MLP neurons of a small language model. Each row is named by its layer, matrix (gate and up: input weights; down: output weights) and neuron, and shows model dimensions 144-207. Each number is 50 + 12 x the weight over its row's rms, rounded and kept within 0 to 99. A neuron's up and down rows have the sign that makes its largest values positive.
After each neuron's rows, "fires after" lists the tokens most often just before its 100 highest values on Wikipedia text that the model never trained on; "fires on" lists the tokens most often at its 100 highest values on Wikipedia text that the model never trained on.

L6.gate1135:58 57 43 62 42 54 43 37 70 30 42 49 51 41 41 53 47 51 51 50 66 39 20 51 35 43 54 41 29 50 45 63 43 70 62 70 29 58 41 57 36 45 27 31 61 49 37 51 44 41 41 54 49 69 57 36 53 59 59 23 64 56 59 43
L6.up1135:50 47 62 42 30 52 47 43 54 53 44 57 59 42 25 41 29 39 54 51 40 57 65 66 52 38 60 53 39 42 48 36 57 40 47 57 52 41 51 43 46 30 61 74 70 64 32 60 31 40 39 69 49 35 38 63 51 23 41 50 71 73 60 69
L6.down1135:48 52 30 58 45 70 62 48 34 54 39 61 61 43 37 42 70 52 62 54 67 39 58 57 65 51 40 33 38 49 33 39 38 82 28 57 41 58 55 58 40 53 32 54 46 54 60 49 52 56 41 57 44 66 55 33 58 47 43 28 59 34 44 34
fires after: " ", "-", "9", ":", "–", "0"
fires on: "4", "3", "5", "9", "7"

L6.gate314:43 57 48 50 52 34 50 33 35 53 51 39 54 47 32 49 51 48 37 50 49 46 57 41 69 50 43 34 39 44 41 61 48 68 52 44 45 52 51 56 46 49 62 54 56 65 40 37 30 31 21 71 57 63 52 43 52 56 55 45 72 47 41 54
L6.up314:68 50 52 36 57 57 52 53 47 69 41 56 31 69 31 74 46 48 30 31 50 60 46 65 53 51 27 30 19 38 49 38 58 49 31 58 42 36 62 69 44 61 44 27 50 46 30 32 51 54 27 62 68 47 58 59 56 55 63 36 71 41 56 60
L6.down314:38 55 45 68 34 60 46 50 64 60 31 48 58 59 43 42 53 47 39 47 48 49 43 62 43 35 59 34 33 64 38 31 53 46 46 38 48 50 44 57 50 32 49 60 56 56 72 84 42 52 36 43 39 58 23 52 50 16 40 64 46 39 57 37
fires after: "0", "9"
fires on: "1", "9", "0", "7", "2", "==="

L4.gate1172:45 59 48 52 48 61 52 68 33 23 55 41 50 53 57 60 34 34 47 36 45 44 71 54 62 52 63 47 69 70 45 49 43 51 40 59 39 44 40 52 44 40 57 42 61 46 31 65 34 38 67 70 51 65 48 57 40 59 37 52 54 54 61 38
L4.up1172:45 54 72 41 33 23 65 64 32 45 55 68 48 28 58 66 49 41 78 43 55 57 51 46 56 45 62 67 32 40 39 47 27 33 64 57 61 32 48 40 46 51 61 54 44 62 50 50 42 65 46 48 48 78 67 59 33 47 71 45 70 40 48 42
L4.down1172:57 50 50 40 74 31 69 44 68 58 53 46 43 74 47 36 59 76 40 48 63 37 46 62 27 67 41 41 54 72 47 57 70 44 51 60 51 53 40 53 63 62 44 39 53 42 42 48 50 49 67 60 46 37 54 47 35 50 49 62 39 35 62 64
fires after: ".", "9", "7", "8", "6", "4"
fires on: "5", "9", "7"

L6.gate1796:39 53 48 41 48 66 57 33 52 55 51 50 23 80 55 42 40 57 41 61 52 41 30 76 56 35 54 38 46 57 50 73 46 53 53 69 41 37 59 71 43 48 46 49 39 49 51 43 55 30 52 56 56 44 32 49 65 45 54 64 40 39 60 68
L6.up1796:54 59 69 50 45 44 67 45 69 69 62 42 51 58 69 43 50 42 48 48 47 59 51 64 35 62 67 44 54 62 40 52 53 47 66 53 39 52 45 42 41 58 57 59 39 47 46 24 46 42 34 62 66 44 39 66 61 58 39 79 41 61 39 70
L6.down1796:68 35 68 49 68 33 52 50 48 34 70 62 69 73 61 55 42 52 45 42 49 47 44 49 70 34 38 64 69 54 40 34 59 57 63 69 39 50 53 30 45 44 70 53 46 41 66 55 73 42 63 38 26 63 45 57 52 24 58 50 43 42 60 58
fires after: " ", "1", "2"
fires on: "1", "2", "3", "4", "5"

L4.gate1099:60 37 54 47 42 33 44 54 51 37 53 50 77 72 47 59 29 37 60 53 42 49 46 55 40 56 51 54 66 56 33 49 38 31 72 70 41 31 40 58 40 68 58 52 47 55 24 52 49 43 50 67 43 35 31 41 46 24 76 44 73 59 26 44
L4.up1099:70 33 51 55 60 42 58 61 75 37 73 37 37 67 40 34 49 28 37 44 57 38 28 45 33 61 30 45 49 59 46 48 60 48 49 63 49 28 56 34 74 53 69 37 44 65 43 41 67 47 34 65 66 42 61 57 43 34 76 61 39 51 47 56
L4.down1099:56 43 51 21 40 44 58 45 48 41 26 58 68 59 55 93 35 58 34 70 45 60 57 54 44 32 55 69 52 50 61 62 30 35 53 53 34 59 54 79 58 43 36 42 64 31 53 58 35 20 53 54 41 35 29 48 52 56 43 73 62 30 43 71
fires after: "1", "2"
fires on: "0", "7", "9", "6", "8", "1"

L6.gate1562:42 59 47 41 53 53 48 32 47 31 47 62 67 52 22 48 62 43 55 63 42 38 34 39 33 48 48 39 43 60 32 49 28 52 59 73 36 49 38 58 64 40 56 40 44 54 37 54 32 36 71 59 64 29 50 52 73 47 64 43 45 57 30 64
L6.up1562:57 50 44 48 45 42 40 37 69 43 33 54 62 57 36 40 46 68 18 54 31 59 66 55 54 74 49 38 62 46 53 52 79 58 35 65 51 40 39 58 45 51 63 54 62 42 61 54 53 52 59 47 51 44 44 73 62 44 47 50 22 68 42 70
L6.down1562:55 38 45 49 59 29 60 50 54 36 36 48 37 63 40 59 52 34 59 51 46 16 50 56 49 37 61 54 64 39 43 54 54 64 27 55 47 31 72 46 58 48 55 30 37 45 61 43 47 65 46 49 29 48 44 42 70 49 45 78 49 33 43 75
fires after: " ", ":", ","
fires on: "4", "5", "8", "6", "7", "."

L6.gate1564:59 35 43 29 56 43 67 23 64 39 58 30 46 83 32 37 59 50 57 51 43 42 43 31 56 53 82 41 56 48 34 61 56 55 39 48 35 40 32 69 40 37 37 42 71 37 41 35 68 50 68 61 49 48 28 42 49 35 44 38 42 46 73 82
L6.up1564:54 53 65 49 66 52 38 37 39 27 56 47 64 57 59 58 53 53 30 67 58 45 37 50 58 63 50 53 27 60 58 47 40 44 45 61 50 40 58 40 62 70 52 54 61 66 86 50 73 51 19 38 50 57 36 51 58 41 39 43 42 69 48 60
L6.down1564:18 56 49 45 77 64 43 31 47 40 35 47 26 10 42 83 47 56 52 61 54 55 59 59 50 67 49 49 57 37 52 53 58 36 44 55 63 55 48 34 58 58 66 41 53 47 57 47 55 34 53 56 43 40 52 38 38 55 45 45 47 52 39 46
fires after: " ", "1", "3", "2", "9", "8"
fires on: "1", "8", "7", "4", "6", "0"

L4.gate1811:60 62 59 34 65 63 51 43 53 59 59 56 67 63 30 40 41 39 47 62 40 37 52 64 62 17 62 41 21 59 56 38 65 43 52 72 46 64 53 37 65 44 57 39 60 58 37 57 58 47 60 49 51 43 68 54 46 77 59 62 41 48 33 50
L4.up1811:32 54 66 59 60 28 51 51 66 45 44 45 63 56 43 41 54 59 38 42 43 46 52 49 45 70 63 63 50 53 44 54 46 39 51 42 55 46 65 65 47 58 39 56 69 60 32 48 57 34 42 52 50 27 73 42 38 52 39 57 39 38 80 44
L4.down1811:61 62 21 44 67 60 38 49 22 57 47 53 63 51 57 71 30 49 39 73 37 62 56 54 41 51 55 56 48 67 51 41 51 45 51 47 39 62 30 63 44 49 54 42 35 59 75 55 64 46 64 39 52 33 58 56 55 48 43 47 44 65 45 61
fires after: " ", "o", "de"
fires on: "g", "y", " N", "li", "ar", "hy"

L4.gate1293:43 57 75 37 42 49 45 36 39 38 56 39 38 71 64 52 40 64 49 26 32 48 77 45 35 35 53 46 50 48 49 36 29 46 52 45 47 48 64 56 55 64 40 44 40 39 30 61 38 67 50 37 50 49 60 44 35 27 42 63 44 58 37 54
L4.up1293:55 42 64 37 40 36 34 49 54 61 56 32 61 35 38 57 58 58 54 47 57 28 57 36 39 43 44 44 54 45 57 53 29 55 52 61 45 60 65 70 59 55 62 43 42 46 42 38 39 48 38 37 37 41 43 72 52 71 56 41 44 67 37 42
L4.down1293:45 48 51 71 62 46 49 66 63 34 39 71 46 38 61 39 43 45 52 58 67 63 49 64 59 56 43 50 44 41 51 41 53 53 50 48 56 40 42 37 52 35 56 58 34 55 50 42 60 40 47 64 68 70 59 28 36 27 42 59 68 40 52 51
fires after: "0", "1", "7", "6", "3", "9"
fires on: "6"

L4.gate256:65 43 60 48 45 55 45 28 77 58 53 34 70 38 46 44 50 71 32 48 57 60 61 58 40 63 63 42 74 40 30 42 45 45 53 57 38 34 08 69 24 57 43 49 59 43 65 59 58 52 55 56 50 67 47 54 43 30 60 32 32 58 67 45
L4.up256:53 56 60 36 38 44 34 68 55 55 58 67 47 36 39 39 52 47 26 57 65 62 54 28 49 71 39 44 68 64 76 50 34 61 49 57 60 51 68 58 48 40 59 46 68 56 41 60 39 35 55 54 56 62 45 44 47 48 58 35 35 46 58 53
L4.down256:12 31 50 59 44 50 54 63 53 27 57 52 43 56 49 76 47 47 51 63 51 49 38 45 53 56 63 68 41 49 48 44 55 46 43 57 67 37 45 58 46 50 24 42 45 38 45 43 55 37 58 51 77 64 80 28 38 44 62 62 63 56 15 63
fires after: "1", "2", "y", "-", "S", " Os"
fires on: "0", "1", "2", "born", "ad", "8"

L6.gate1964:51 69 46 43 44 59 64 57 67 46 61 56 30 76 56 60 43 71 54 58 43 59 37 78 40 54 56 41 48 62 51 78 63 40 53 45 43 43 47 72 40 45 53 48 84 45 52 38 51 45 46 38 52 37 49 50 44 33 58 64 45 74 62 53
L6.up1964:57 64 37 46 49 64 47 63 57 50 27 64 31 36 61 52 34 37 59 59 38 46 52 50 36 51 53 37 31 45 62 36 62 58 32 61 30 63 35 55 52 57 62 64 48 57 32 52 56 64 50 39 42 64 55 45 54 58 46 41 47 63 65 36
L6.down1964:52 43 66 34 75 76 52 37 52 42 40 32 49 63 51 72 50 63 45 19 72 52 59 55 46 49 27 37 44 36 43 44 66 37 70 58 46 63 49 47 45 55 54 54 64 48 52 55 48 45 54 61 34 56 33 48 36 44 52 64 64 57 54 51
fires after: ".", "9", "4", "5", "7", "8"
fires on: "0", "2", "5", "6", "4", ")"

L6.gate8:57 47 53 30 48 38 54 44 62 42 40 46 44 52 36 51 74 58 51 49 46 35 44 44 49 65 61 32 65 39 45 41 53 63 59 61 32 53 49 64 64 37 34 50 48 58 64 48 58 47 37 67 65 50 40 58 64 61 59 41 54 44 58 32
L6.up8:68 60 41 33 36 50 45 61 46 39 51 25 48 56 41 49 60 63 45 32 59 49 51 59 43 75 70 50 72 59 43 50 31 53 39 51 50 46 41 72 45 39 23 38 20 51 62 45 32 49 41 50 57 39 49 68 44 44 54 50 35 51 63 61
L6.down8:36 49 39 44 60 38 80 45 28 63 55 44 53 59 68 21 53 45 54 63 54 45 51 65 42 15 33 39 26 59 49 51 55 52 45 46 67 53 32 47 18 47 65 42 45 56 58 55 46 60 55 59 64 49 43 45 44 30 66 49 52 49 75 42
fires after: "–", "-", " di"
fires on: "2", "1", "0", "p"

L6.gate1712:46 39 32 49 75 45 62 63 49 54 45 61 62 49 41 39 45 61 59 75 55 48 49 72 71 76 46 49 31 67 37 48 46 51 35 46 56 60 38 56 63 52 56 69 74 50 42 58 48 53 48 36 56 42 50 47 36 66 51 50 35 60 56 46
L6.up1712:55 50 54 56 33 46 67 56 48 49 46 48 47 48 42 50 39 53 51 46 37 66 42 38 65 70 35 28 57 67 56 54 45 60 35 68 52 59 52 63 55 47 53 64 61 47 47 41 36 27 57 26 51 54 43 67 71 48 54 41 39 44 70 59
L6.down1712:42 53 47 51 62 73 42 57 38 33 51 34 63 38 38 43 28 39 34 44 49 48 21 76 33 40 66 62 34 32 63 48 22 45 40 49 50 58 60 38 50 46 19 59 49 64 64 73 77 22 40 57 57 54 27 41 47 53 59 66 50 62 52 54
fires after: " ", " (", "\n", "s", "/"
fires on: "1", "s", "g", "y"